From a checkpoint of a small transformer trained on Wikipedia.
Architecture: rotary positions, untied embeddings.
MLP neurons of a small language model. Each row is named by its layer, matrix (gate and up: input weights) and neuron, and shows model dimensions 112-207. Each number is 128 + 24 x the weight over its row's rms, rounded and kept within 0 to 255. A neuron's up and down rows have the sign that makes its largest values positive.
Before each neuron's rows, "fires on" lists the tokens most often at its 100 highest values on Wikipedia text that the model never trained on. A number after a token or word is its count.

fires on: "ar" 27, "-" 15, "ov" 11, "ound" 7, "m" 5, "\n" 5
L6.gate242 [151  89 146 162 132  91 118 105 133 121  94 128 150 102 112 122 147 111 111 122 136 127 133 124  77  97 136 132 150 129 128 129 107 128 128 120 116 154 130 161 147 145  94 154 109 119 161 159 125 184 166 106 155 146  69 128  73  96 112 117 108 164 123 136 145 146 106 173 144 127 122 165 155 107 142 168 134  88 145 117 139 144 114 146 111 125 119 120 158 139 108 126 165  92 122 150]
L6.up242 [105  99 151 118 116 151  79 150 142 162 101 137 125 110 115 126 106 106 109  91 109 140 153 103 148 121  93  84 136 169  94 118 138 122 116 149 155  84 141 143 103 157 151  79 124  96 122 117 139 133 152  86 123 143 109 133 127 107 103  17 154 118 144  53 136 146 148 110 130 109 140 135 163 124 113 131 125 124 137 122 142 130 121 109  74 113 114 142 124  95 134 149 101 101 143  86]

fires on: " on" 20, "ling" 17, " stat" 13, "sh" 12, "born" 9, "ics" 6
L2.gate350 [133 156 129 140 108 160 126 135 108 169 127 139 124 130 172 126 128 126 142 128 131 167 101 124 134 120  98 102 140 127 129 128 120 128 114  70 134 124 123 180 158 129 152 127 124 126 125  90 131 132 130  62 131 124 131 153 132 110 168 128 121 148 135 124 194 122 123 126 179  87  92 135 129  88 130 148 119 132 128 121 188 129 147 126 171 104  24  99 100 111 126 121 175 125 116  77]
L2.up350 [131 137 127 188 112 120 131 146 156  86 130 133 128 127  73 121 129 128  94 128 128 114 164 124 127 133 148  94 112 125  91 124  97 129 115  95  99 129  93 130 140 130 123 114 127 128 128 107 128 128 110  82 105 127 130 108 127 110  68 128 127  88 121 122  48 127 126 124 148  95 127 129 124 135 130 111 141 125 122 126  73 119 148 126 118 103 152  65 151 157 129  91 124 128 139 178]

fires on: "\n" 17, "ics" 13, "–" 12, "0" 9, "8" 8
L3.gate483 [127 136 128 153 132 132 122 138 182 168 125 127 141 134 156 145 126 128 120 116  94 163 109 137 152 166 100 107 148 134 137 140 135 122 114 103 142 114 206 128 108 157 175  94 107  61 119 105 150 138 138 127 137 158 113 104 103 142 163 131 152 105 115 102 127 160  87 106 104 103 134 138 166 106 127 126 125 163 162 169 104  80 136 128 136 139 131 148 165 139 138 104 107 116 158 135]
L3.up483 [193 154 117 114 115 143 117 105 165  99 134 133 137 105 105 113 166 145  47 130 129 126 190 149 131  96 119 171 145 125 139 113 133 125 105 178 145 132 203 107 101 170 157 170 145  67 117 107 155 136 146 114 143 142 102 138 110 156 121 154 137 134 132 128 131 142 157 111 138 147 163  97 137 169 142 107 141 149 132 141 144 159 119 133 150 112 119 137 134 134 168  92 129 150 108 135]

fires on: " –" 88, "ler" 7
L2.gate63 [114 118 124 121 153 121 125  79  90 216 124 128 130 126 110 125 128 129 127 125 127 165 132 127 170 127 158  76 111 128 188 131 197 130 132  98 158 123 228 122  95 132  92 151 131 126 128 125 130 150 144 123 133 128 127 142 122 112 111 129 130 168  98 131 152 117 129 127 128 112 107 124 123 124 111 114 160  83 127 131 127 118 144 125 123 158 141  69  84  78 136 142 119 125 134 112]
L2.up63 [169 107 128 151 144  79 131 111 125 152 129 126 124 127  45 127 126 128 137 126 125  85 183 131 125 134 146  83 164 129 119 139 141 129 136  84 108 120 122 133 118 127 167 136 117 128 129 128 126 163  80 121 135 129 133  88 134 137 103 134 128 105 169 125 141 140 129 128 155 112 113 132 133  78  71 101 145  92 128 132 134 135 108 132 139 173 137 172 111 176 121 107 150 130 147 108]

fires on: " " 89, "," 8
L7.gate228 [163 127 121 120 181 126 125  80 114 143 106 136 121 147 144 159 120 130 112  99 167 150 124  85 123 137 121 152 103 109 128 134 105 124 106 131 140 117 108 128 146 138 113 120 122  85 146 119 105 102 121  89 127 169  99 142  95 119  79 103 157 111  88 134 167 128 119 151 145 141 122 185 166 111 104 188 165 105 150 125 131  95 193 114 130 135 110 130 114  74 124 137 142 109  82 100]
L7.up228 [152 165  95 138  86 115 173 140 139 134 148  88 166 106 104 127 146 131  94 114 127 127 159  99 141  94 124 146  63  60 142 115 161 112 149  93 169 102 171 151 134 107 162 127 149 111 103  94 106 128 161 140 123 124 110 124 126 130 121 126 166 147 126 118 117 137 105 168 178  87  95 128 129 115  97 160 112 150 155  86 173 122 155 103 185 127 155 120 113 157 113  96  98 109 138 135]

fires on: " in" 37, "," 18, " " 12, ":" 9, "." 9
L4.gate104 [147 125 114 129 122 130 120  85 143 117 122 137 132 131 142 168 116 110 131 136 160 146 137 125 132 107 113 107 123 106 133 195 117 174 178 136 139 135 148 134 130 161 129 112  68 113 116 112 119 168 140 116 134  96 158 151 113 105 118 148 137  79 135 158 115 129 139 113 142 137 162 157 108 123 148 110 176 109 107 113 124 118 125 132 175 109  84 100 111 159 138  90 102 113 106 121]
L4.up104 [107 112 127 116 119 143 135 141 131 155 126  89  90 127 127 118 137 126 132 117 140 124 123 148 144 163 134  98 138 126  95 146 133 121 102 127 112  97 170 147 123 100 108 121 129 121 120 131  60 115 112 140  90 122 139 130 104 128 146  87 187 114 134 156 161 128 137  92 121  86 106 137 121 137  97 112 128 139 129 156 106 146 156 132 136 173 114 166 156 156 126 131 134 132 117 122]

fires on: "1" 47, "2" 14, "3" 13, " in" 10, " of" 8, "," 7
L4.gate196 [102 106 112 122 154 135 129 123 129 127  84  74 136 121 140 135 122  91 112 141 150 151 146 100 127 114 120  98 133 134 124 109 151 146 100 119 158 142 126 146 140 116 161 123 122 119 167 153 140 160 137 105 156 133  79 131  94 117 156 110 103 120 109 100  82 129 141 118  85 162 159 144 123 176 135 156 155 115 142 104  86 130 152 135 138  98  89 157 119  95 122 101 113 137  61  71]
L4.up196 [107 123 100 121 144 131 167 149 167 156 174 146 116 131 150 114 149 124 136 168 137 121 106 138 142 153 138 113 126 128 155 147 118 113 119 153 126 147 159 166 121 117 110 126 114 118 137 134 116 132 140 110 123 121 108 133 155 116  95  95 191 130 113 179 129 167 129  85  96 131 130 127 101 184 139 116 171 170  97 127 118 150 182 124 217 149  99 104 101 142 128 138 120 121 155  67]

fires on: "," 100
L8.gate387 [117 122 118 108 160 123 127 104  94 135 119 134 144 100 126 145 127 103 135 109 152  87 109 120 140 107 141 141  75 102 103 117 137 162 175 115 133  99 117 108 133 130 133 139 136 118  88  94 121 126 146 193 130 127  98 196  99 167  83 139 121 192 130 104 136 150 138 129 146 101 153 130 153 155 138 142 120 150 133 122 137 150 134 131 140 145 143 142 105 115 168  98  87 149 133  92]
L8.up387 [161 138 109 115 142 110 144  81  93 116 144 143 150 125 125 181  96 100 156 115 110 142 122 130 109 102 134 123 105  94 114 117  99 157 135 121 151  84 104 159 174 158 135 120 124 114 126 105  66 156 135 145 125 118  97 171  90 102 101 144 122 158 127  94 140 121 135  94 165 105 141 183 153 124  83 145 108  91 133 113 136 109 146 149 127 119 138 132  88 128 156 123  99 160 142 130]

fires on: ":" 21, "old" 15, " sm" 11, "ar" 7, " " 7, "m" 5
L6.gate87 [120 116 138 156 129 129 129 112 125 151 153 127 126 124  79  78 130 153 125 135 128 157 110 136 146 164  87 111  86 137 135 164 100  80 150 138 115 120 111 160 152 140 129  79  88  91 149  95 109 152 148 161 133 128  95 125 143 126 108  96  94 133 119  88 161 142  75 106 154 135 126 118 140  77 141 132 155 146 158 156 135 164 170 147 135 131 129  87 167 112 120 151 136  92 102 141]
L6.up87 [130 138 154 127 142 127 129 129 153 172 139 109 140 141 100 127  64 125 145 118 130 140 121 127 103 137  87  78 118 181 118 203  90 110  73  85 128  81 117 106 163 110 107 119 141  96 109  98 126 142 109 113 127 143 105 129 121 116 108 113 151 124 122 110 155 152 136  91 132 127 102 154 128  80 133 150 180 158 101 107 134 139 159 126  88 136 110 180 111  70 103 150 179 132 103 122]

fires on: "0" 20, "9" 15, " bl" 10, "u" 9, "8" 5, "ar" 5
L6.gate453 [164 134 128 159 128 126  94 112 152 144 120 137 136 140 133 142 132 148 181 120 114 144  99 131 114 163 114 121 132 128 162 193 123 131 152  75 121 120  94 117 129 125 154 113 133  84 155 141 130 103 111  79  74 132  99 108 124 148 150 148 126 116 103  91 160 132 117 133 132 124 136 170 181  73  97 156 116 107 167 127 148  92 107 204  98 211 156 166 103 127 153 145 115 127 136 121]
L6.up453 [159 171 139 154  92 111 104 117 102 178 137 102 131 111 132 132 149 141 138 137  87 119 107 155 149 130 135 155 129 108 136 148 117 156 153 109 154 138 166 134 139 157 151 134 146 123 112  58 138 128 118 100 105 131 140 141 147 145 169 139 134 110  84 117 147  85 120 125 121  98 131 119 178 124 138 122 121 156 145 124 146  96  72 138 132 180 131 162  89 166 187 117 100  87 108 153]

fires on: "1" 18, "\n" 15, "4" 9, "3" 8, "I" 8, "ot" 6
L8.gate65 [117 101 146 139 131  70  92 118 106 116 150 124  93 117  91 101 139 131 113 128  97 105 157 135 111  82 125 169 146 120 118 136 113 137 114  96 128 153 117  95 154 147 129 154 123 132 133 156 106 146 103 156 114 160 113 136 132 107 126 126 108 124  87 133 134 134 126 116 152 108 113 156 173 142 101 129 121  78 187  88  90 149 102 108 139 140 134  87 165 164 112 124  81 133  72 146]
L8.up65 [122 143 106  82 145  88 114 135 121 122 118 128 122 151 111 104 115 134 107 141 104 142 124 162 176 105 151 117 149 113  73 136 122 151 103 125 131 144 129 125 112  99 118 138 123  87 139 146 138 128 134 154 131 134 153 113 145 165 146  87 169 120 122 144 143 126 114  90 131  88 135 161 119 167 117 122  84 143 130 102 149 161 103 112 138 159 108 115 142 127  87 114 100 116  99 160]

fires on: "," 68, "\n" 32
L8.gate121 [113 163 157 145 161 105 181 103  73 157 184 134 126 101 111 105 106 118 149 149  95 133 133 136 135 139 118 133 121 113 148 185 128 138 145 129 139 146 156 143 146 158 128 165 132 103 125 128 111  88 141 164  87 199 152 148 132 127 141 133 141 114 121 140 129 156 161 128 121  93  65 144 177  98  98 139 151 134 176 143 105 136 112 127 147 142  89 146  98  98 193 129  98 143 148 112]
L8.up121 [105 121 179 105 111 144 104  67 110 116 147 129 147 110 131 131 104 102 146 142 146 141 109 138 114 125 130 132 151 129 128 135 165 140 164  73 118  87 111 137 160 169 143 145 118 131 135 121 118 121 142 171 137 143  88 157  98 135  74 142 179 150 110 136 145 119 142 134 138 104 145 131 168 123 161 139 126 154 144 134 143 181 153 148 116 170 151 144 103 128 205 124  96 153 150 139]

fires on: "\n" 38, "." 16, " of" 14, "," 13, "9" 5, ":" 4
L4.gate51 [163 114  91 117 141 130 137 135 125 146 138 141  96 109 163 134 116  85 130 118 135 167 132 136 170 157 111 125 190 124 195 153 128 165 110 131 152  97 135 141 112 152 171 129 146 117 122  77  92 127 112 105 154 122 128 138 128  92 110 142 146  83 107 115 115 136 124  78 107 104  87 147 163 106 131 112 173 124 118 141  86 120 156 129 158 145 128 135  96 131 145 126 142 120 118 126]
L4.up51 [126 105 124 136 140 139 119 115 126 106 114 156 119 135 132 143 124 122 164 132 147 143  89 128 166 174 144  86 168 121 138 207  95 142 149 130 111 138 139 114 128 118 133 103 126  99 134 126 109 126 161 136 118 139 148 115 151 110 119 160 148  98 124 116 153 133 140 102  86 108 119 187 135 118 138 111 112 151 149 114 115 133 139 115 145 204 120 117 167 129 114  97 138 137 157 109]

fires on: "-" 100
L7.gate380 [134 126 125 141 126 112 132 144 145 137 155 126 110 123 130 126  98 186 116 171 112 114 130  97 149 130 133 163 165 133 129 132 126 136 138 159 119 151 157 114 143 124 132 122 148 132 131 103 115 126  83 126 114 111 137 140 117 120 166 101 142 130 134 131 127 127 212 133  76 139 115  97 106 130 109 101 153 124 168 116 122 145 113 136 147 136 115 139 107 141 142 131 126 123 134 165]
L7.up380 [161 163 135 126  84 133  79 116 189 106 135 162 114 125 121 111 144 141 158 155 140 144  87 121 132 115 155 150 138  98 110 129 129  92 119 148 130 131 142  92  85 155  75 102 147 130 131 111 137 128 162 124 121 154  89 154  95 105  96 114 146 117 165 143 111 108 101 166 119 171 132  99 143  77 156 141 106  99 130 170 139 126 131 111 158 132 139  90 137 156 143 126  73  97 116 132]

fires on: "al" 15, "und" 13, "as" 12, "a" 9, "il" 7
L8.gate295 [141 127 115  93 103 113 128 153 111 159 132 143 111 102 142  92 111 125 155 104 118 151 130 118 114 120 126 141 182 146 170 158 126 108 136 138 136 152 126 104  85 118 129 136 159  97 108 120 145 143 109 136 113 164 122 143 174 142 173  97 116 159 116 154 135 132 153 102  97 126 143 137 155 135 127  90 117 144 135 108 127 176  83 119 119 167 122 149  99 122 130 136 145 149 136  72]
L8.up295 [114 109 182 137 118 136 115 141 107 122 165 156  99 131 100  77 145  97 123  90  92  70 152 130 136 122 139 123 124 140 121 101 142 151 141 116 141 175 179  92  96 121 128 130 151 177  99 125 140 183 122 167  88 135 125 142 129 161 138 101  95 158 104 163 125 105 177 134 142 119 117  94 172 166 121  81 128 117 168  60 145 167 107  83 114 101 139 113  94 134 120  95  78 123 130  96]

fires on: " direct" 17, " record" 12, "form" 12, " add" 8, " support" 7, " lead" 6
L8.gate237 [150 138 102  94 124 148 124 127 130 119 127 139 114  74 155 140 130  89 127 131 124 103 128 113 152  79 173 142 117 125 112 106 123 156 126 141 121 153 123  86 169 112 117 139 118 110 143 138 120 146 183 117 109 119 114 136 106 163 112 139 161 140 157 182 144 109 141 123  91  81 142  80 165 176 160 134 151 134 153 100 142 128 139  85  99 140 129 101 109 125 161  90 126 114 112  98]
L8.up237 [111 117 175 103 156 109 155 148 131  75 133 131 111 105 120 134 114 144 124 149 122 102 113 132 147 177 130 134 135 137 164  90 147 123 126 173 169 122 117 160 120 109  85 148 117 155 109 111 134 117 142 106 149 117 124 157 121 131 190 146 141 185 138 113 115 143 139 132 102 145 137 122 153 135 148 122 119 129 151 162 129 131 158 136  99 139 111 163 132 162 163 181 180  91 156 135]

fires on: " The" 41, "1" 31, "2" 9, "9" 5, "3" 4
L8.gate264 [146 164  84  92  97 140 130 105  87 169 145 118 133 124  79 143 140 126 149 112 156  85  65  75 123 118 140 131 113 139 105 146 140 123 143 137 164  97 137 115 138 137 132 102 155 127 162 117 125 142 135 149  78 187 148 125 116 136 112 110 141 161 136 113 147 153 169 121 123 124 143 153 171 135 118 126 162  89 139 123 118  93 123 125 132 102 143 106 124 116 126 146 126 133 113 153]
L8.up264 [151 184 116 105 133 145 122 100 115 172 154 130 117 164 121 137 132 111  87 104 150 126  99 113 148 150 118 133 152 101 150 164  77 103 115 136 132  89 179 138  93 163  89 133 148 164 122 142 120 120 124 143 116 161 112 131 127 136 120 154 100 146 114 125 119 109 118 118 102 135 126 131 170 105 138 109 161 101 164 149  82  93 146 162 151 122 105  58 133 137 104 134 137  78 134 164]

fires on: "istory" 27, "ull" 21, "iew" 19, "ab" 14, "ie" 10, " design" 4
L2.gate124 [101 127 128 108 128 144 137  91 115  96 130 143 128 133 128 119 124 127 118 125 125 115 123 122  44 125 111 147 139 130 107 134  98 128 139 130 193 132 113  69 115 130 140 116 124 127 130  74 130 192 120 123 153 130 129 162 128 126 111 126 131 146 128 126 157 120 129 125 119 164 130 124 127  98 118 141 179 129 132 125 123 115  81 131 123 159  85 138 199  92 126 104  87 128 120 154]
L2.up124 [119 154 124 146 107  73 126  83 106  92 121 136 127 129 141 131 128 128 134 123 128 134 116 120 146 130  90 121 171 127 141 130 129 134 133 181 132 119 144 123 148 130 156 149 117 134 127 119 127 126 104 106 120 128 123 154 135 140 124 129 134 128 112 132  89 177 127 129 102 186  75 133 135 107  93 113 179 113 124 124 130 178  79 135  66 137 107 135  94  83 135  97 139 126 140 118]

fires on: "as" 21, "y" 20, "a" 16, "et" 15, "ard" 8, " at" 7
L8.gate376 [162 114  82  88  75 112 127 141 124 141 126 138 117 125 118 119 150 136 145 148 115 119  90 149 135  82 172 140 117 127 156 139  88 101  99 150 128 139 122 124 112 130 161 149 170 144 131 152 154 126  96 166 110 160 149 147 130 115 159 124 129 144 131 150 130 135 170 112 166 121 152 172 120 155 163 102 160 139  98 148 126 148 129 104 154 154 118 138 182 138 125  76 139 140 107 125]
L8.up376 [111 118 114 127 137 101 122 113  92 116 115 141 133 129 117 131 122 126 130 134 103 117 139 132 165 129 145 134  97 154 123 160 106 107 137 129 145 127 154 111 100 115 135 138 157 126 107 169 151 106  84 145 119 134 172 133 124 151 162 122 121 172 141 157 103 154 151  62 128 115 102 142 129 127 168 107 139 126 124 168 152 107 115  88 151 123  92 148 172 101 107  81 106 127 104 113]

fires on: " King" 17, " ." 13, " British" 10, " born" 8, "ampions" 7, " station" 7
L4.gate210 [141  92 139 115 192 126 110 121 133 127 130 147 105  56 132  90 133 145 131 131 124 158 114 102 143 116 134 124  70 135 125 133 139 148 158 138 113 173  92 131 135 105 118  66 117 130 102  97 136 145 173  92 126 107 151 124 127 149 110  80 141  70 190 133 164 136 107 128 133 134 133 158 162 141 124 117 105 160 130 120 124 137 150 111  90 121 171 112  89 115 143 129 152 109  93  92]
L4.up210 [128 116 163 113 145 115 101 162 124 126 157 116 127  90 142 126  87 164 100 142 122 113 135 107 144 124 120  88 119 181 136 107 132 122 142 125 155 122 127 124 141  98 130 137 183 162 110 148 135 103 150 117 104 104 128 105 123 143 148 133 125  88 154 141 104 128  78 118 112 107 121 130 156 126 121  89  79 183 107 136 102 100  95 137  73  93 118 148 125 129 131 122 155 128  91 133]

fires on: "am" 16, ")" 15, " al" 9, "|" 6, " comp" 6, " ar" 6
L8.gate39 [118  99 147 137 133 119 173 190 157 111 145 143 108  86 139 129 110 112 116  90 151 119 142 159 120 103 145  94 143 114  86 158 136 163 134 180 127 138 139 129 124 147  86 157 110  90 182 113 126 167 158 176  84 108  79  92 128 160 115  92  98 130 165 171 144 133 128 141 128  99  95 114 130 100 104  92 142 142 152  93 153 111 111 135 143 185 110 138 208 108 116 137 130 140 167 132]
L8.up39 [120 137 132  98 123 140 123 141 128 104 118 103 128 148 125 152 121 139 116 120  98 120 129 154 125 103 120 131  88 146 112 123 128 168 121 103 106 131 149 145 151 122 121 124 126 153 120 133 118 177 162 155  98 104 148 148 129 161 127  87 146 138 137 162 154 123 112 146 125  91 105 128  99 113 122 105 180 161  69 150 139  80 106  86 195 105 135 159 136 111 123 128 110 129 113 106]

fires on: "," 39, ";" 21, ")," 16, ":" 12, " –" 4
L7.gate43 [151 145 143 129 124 101 122 118 134 127 156 129 124  99 117 137 155 125 156 108 111 115 101 110 129  88  82 123  96 140 137  74 181 113 146 132 153 114 119 122 122 112 109 135 158 134 126 115 101 174 130 128  91 198 118 141 121  97 107 107 166 172 115 154 137 147 122  98 159 121 127 134 145 168 124 147 150 132 100 135 147 145 158  93 115 111 117 168 140 114 107 112 100 147 102  95]
L7.up43 [105 112 116 141 109 115 149  99 123 103 122  99 176  71 101 107 139 124 180 127 153 132 143  86 103  85 143 135 108 124 143 119 182 131 151 143 129 107 113 120 167 201 109 142 107 108 134 115  97 124 130 128 127 137 127 132 156 114 142  98 154 138 136 129 136 194 172  94 168 148 139 188 125 130 126 181 121 129 134 102 163 118 154  97 138 122 131 152  90 137 125 106 114 129 123  87]

fires on: " the" 30, " a" 27, "." 20, "'" 6, "the" 5, " ac" 4
L8.gate133 [ 92 142  94 115 165 140 150 138 167 141 109  92  94 143 106 121 168 124 101 155 120 115  99 139 143 137 112 172  82 150 111 134  93 121 120 146 113 129 177 135  89  90  79  96 127 148 132 156 128  70 160 144 113 121 134 105 150 136 140 131 130  82 121 108 132 120  72 155 109 114 128 121 114 140  81 117  93 130  73 118 125 121 113 137 167 147 117 137 150 106 111 158 124 122 186 113]
L8.up133 [148 110 132 155 159 134 130 124 130 106  85 143 112 160 104 138 137 141 112  99  90 128 185 149 148 146 156 121 147 100 145 151 116 149 138 116 129 127 163 113  76 115  99 100 138 104 138 172 133 119 146 118 110 114 118 125 181 181  92 135 166  97 133 126 124 126 122 101  89 133 164 138 141 115 118 118 133 109 151 105 116 111 137  88 100 139 135 147 129 144 164 106 111 132 165 122]

fires on: "," 92, " while" 4
L8.gate0 [168 143 134 124 185  99 139  71  83 113 140 113 183 129 116 190 128 116 130 135 114  93  99 119 125  96 138 135 100  97 142 104 154 139 171 106 158 122 134 155 131 144 101 129 142 129 116 122  92 150 144 166  89 190 123 146  97 131  95 158 145 141 106 112 138 125 130 150 154 120  86 162 144 152 123 181 115 122 121 133 120 133 134 120 110 113 123 162 117 109 153 110  70 143 118  97]
L8.up0 [134 126 117  93 146 124 112 121 123 132 131 131 100 103 101 142 132 112 159 131 117 148 111 133 148 141 121 178  51  71 140 137 180 123 178 151 123 114 126 158 165 145 156 139 141 103 126  94 121  91 136 183 134 121 124 154 129 144 115  85 137 149 131  86 127 129 130 139 148  77 167 160 132 120 161 129 116 134 134 179 155 145 148 124 127 115 157 130 111 165 167 131 132 136 140 115]

fires on: " w" 36, " f" 20, " m" 14, " b" 5, " in" 4, " p" 4
L6.gate81 [134 121 144 138 126 110 115 114 136  96  97 119 144 127 138 136 150 101 106 120 153 117 191 153 134  87 113 136 101 111  97  91 113 165 178 100 107 181 123 162 121 109  67 133  76 103 106 159 120 129 162 112 142  85 149 108 106 123  89 127 142 143 129 114 127 132  96 200 119 132 112 127 105 157 105 174 125 129 104 128 164 111 148 121 133 141 142 119 135 117 120 165 135 144 115 156]
L6.up81 [148 168 141 143  87 158 137 135 146  91 113 131 124 128 174  95 135  94 144 127 104 116 143 137 110 132 132  94 135 129 115 113 158 132 125 119 131 107 168 134 130 150 138 137 126  77 135 162 168 143 142 172 141 116 161 119 164 160 155 111 129  94 147 118 116 114 133 109 111 142 108  81  62 161 115  88 114 144 134  83 132 138 107  70 132 125 134 121 117  97  94 120 114 138 127 109]

fires on: "v" 16, "n" 14, "y" 10, "ro" 10, "e" 7, "u" 6
L10.gate164 [150 130 140 114 146 128 105 103 150 133 122 161 158 149 120 170 182  76 171 167 133 104  80 160 130 145 130 146 132 124 112 110 151 116 129 120 130 133 130 147 116 157 135 105 103 168 135 148 123 102 105 108 117 101 165 161 114 123 101 152 154 150 161 124 115 158 146 151  89 175 135 105 110 132 129 113 136 114  86 126 105 166 142 109 145 125  91 135 103 110 140 175 147 135 131  69]
L10.up164 [123 134 108 126 132 114 138 135 104 105 113 140 166 141  86 128 163 127 173 170 111 145 135 168  92 125 157 133  98 189 115 113 101 152 122 152 112 164 125 124 158 133 143 149 147 146 158 142 151 140 144  98 166 111 109 133 140 141 108 126 141 152 133 124 152 161 123 143 101 148 112  94 126 118 109  98 147 122 114 129 131 125 129  98 118 153 106 132 102 147 156 106 127 143 166  98]

fires on: "===" 32, "1" 18, "0" 10, "8" 8, " " 7, "2" 5
L7.gate240 [118 129 141 108 106 113 159 112 130 116 153 135 124 126 141 120 109 111 181 114 138 142 106 126 122 102 163 148 158 120 158 163  92  65 114 108 127 109 124 132 136 130 103 125 142  75 173  91 137 136 127 134 135  97 103 142 142 120 134 136 132 125 123 127 137 134 125 103 103 110 172 121 115 106 128 169 114 119 134 161 143 129 133 135 151 153 117 141 116  97 123 136 143 147 153  87]
L7.up240 [107 145 170 170  86 123 143  53 127 131 144 143 101 100 138 123 128 136 144 100 121 139 110 111 137 102 124 121 179 161 110 125 108 140 159 114 125  94 102  93 164 154 117 118 141  79 125  85 136 147 105 108 154 120 122 159 140 116 159 167 126 176 128 113 141 126 137  98 124 123 117 114 142  92 121 139 141 137 168  95 109  84  77 180 148 143 107 118 105  99 110 100 116 138 149 149]

fires on: "-" 47, " H" 13, " " 12, "2" 11, "1" 7
L8.gate507 [158 102 143 111  88 166 170 124  52 138 156  91 118 111  96 110 133 159  94 188 150  82 142 137 141 108 149 115  84 100 119 122 118 134 127 143 116 122 117 101 120 119 127 132 133 149 158 145  97 113 130 153  87 153 118 171 129 119 141 155 130 110 116 138 131 138 128 152 120 129 122 131 135 153  89 157 151  87 124 134 114 138 133 136 119 158 133 120 103  82  97 136 149 143  90 133]
L8.up507 [124 139  91 148 182 101 100 149 155 141 142 119 104 150 144 129 136 123 141 141 121 154 118 112 104 153  87 133 155  89 178 153 135  63 146  74 126 101 147 146 130 159 109 100 136 120 156  98 138 129  90 132 104 165 101 142 119 129 136 137 144  60 112 128 147 124 134  86 125 126 158 139 127 112 121 134 120 112 138 107  77 109 134 141 104 143 147  96 148 120 112 123  92 166 158 127]

fires on: "-" 78, "–" 22
L7.gate478 [134 133 118 113 129  99 132 179  92 108 155 134 119 115 128  86  72 165 118 187 126 116 135  97 135 129 131 171 153 145 145 124 142 122 153 147 147 105 135  67 176 136 150 124 126 135 145 110 132 126 108 100 110 112 150 123 122 105 157 115 163 121 182 149 128 149 162  96 106 116 122  97 151 167 125 122 134 115 172 135 108 161 110 104 130 152 105 146 119  95 158 147 119 165 108 144]
L7.up478 [135 115 142 188 130 142 129 114 154 108 128 157  93  77 119 130 156 118 149 158 127 144 128 129 145 136  86 150 132  75 119 109 124 112 199 143 120 124 125 117  89 124 110 123 106 129 146 136 136 121 131 146 131 146 114 189 104 114 135 127 129  75 125  93 120 130 132 170 113 146 109 118 122  78 152 189  88 114 107 131 138 117 133 112 161 144 151 154 132 107 182 123 106 102 120 106]

fires on: "ry" 15, "ames" 12, "y" 11, "e" 8, "les" 8, "ie" 7
L10.gate317 [137 169  85 146 139 115 131 107 107 117 136 161 153 127 109 164 167 135 161 143 145  89 109 150 134 109 116 155 118 136 152 115 106  95  93 100 142 182  90 118 101 170 149 143 152 129 151 102 158 115 148  95 130 152 130 146  95  81 125 159 136  98 144 152 168 135 123 106 116 149 156  94 122 128 146 163 129 112 109 157 115 114 167 137 158 134 101 120  87 144  83 128 164  88 112 114]
L10.up317 [131 162 140 157  99  88  94 119 142 135 116 128 131 170 151 101 141 144  73 143 124 163  88 128 114 137 126  87 142 161 134 135  75 110 155 165 151 142  90 134 169 129 154  99  94 162 178  95 140 103 124 114 153 131 146 131 144 100 132 157 152 124 131 138 156 138 128 120 100 140  67 164 117 130 144 121 109 145 108 112  73 138 111 128 127 158  84 116 137 171 145 139 109 115 147 126]

fires on: "0" 18, "9" 18, " p" 13, " b" 11, "1" 8
L6.gate397 [141 156 158 145 120  72 129 127 133  83 154 117 143 125 143  83 157 120 142 102 146 126 126 149  90 106 103 167 123 110 107  77 138 121 164 112  55 147 131 127  97 150 121 136 123 105 154 155 172 125 145 126 134 102  93 140 119 174 102 148  93 160 143 122 153 103  91 168 183 140 103 111 147 120 161 180 161 133 125 119 144 124 137 120 135 127 120 100 140 114 170 131 116 122  86 170]
L6.up397 [137 157 106 171 117 138 123 167 118 130 137 138 154 166 133 131 142 132 136 145 120 128 132 105 126 186 165 147 117 116 145 148 119 100 106 103 114 107 145 126 150 179 147  61 133  83 125  82 138 111 144 155 115 147 141 114 147 142 159 155 155 111 118 109 162 141 150  66 153 119 131 119  78 113 135 142 146 149 137 138 104 138 158 130 127 156 113  89 110 141 103 156 118 123 119 111]

fires on: "-" 100
L4.gate494 [144  86 140 143 154 116 131 132 101 121 147 126 124 118 118 139  94 168 149 126 131 138 153  80 134 141 111 145 171 117 139 153 147 119 132 162 144 110 142  99 126 141 114 125 115 123 145 103 107 140 116 123 120  95 113  98 136 129 131 101 194 116 134 120 156 145 189 105 116 104 131 116 131 142 115 119 135 136 180 104 155 151 122 145 121 163 142 134 125 112 133 125 104 127 100 159]
L4.up494 [130 153 153 181 116 127  79 118 137  79 184 134 133 105 108 131 102 117  98 129 153 147 109 106 125 147 126 131 115 104 120  95 158  70 144 131 103 126 144 124 127 139 134  96 119 148 162  98 141 167 148 144 125 156  88 152 112 113 140 108 180 107 157 146 135 110 145 101 131 143 131  81  94 104 144 132 111 152 169 119 150 143 123  92 149 160 132 130 155 104 131 123 104  95 105 125]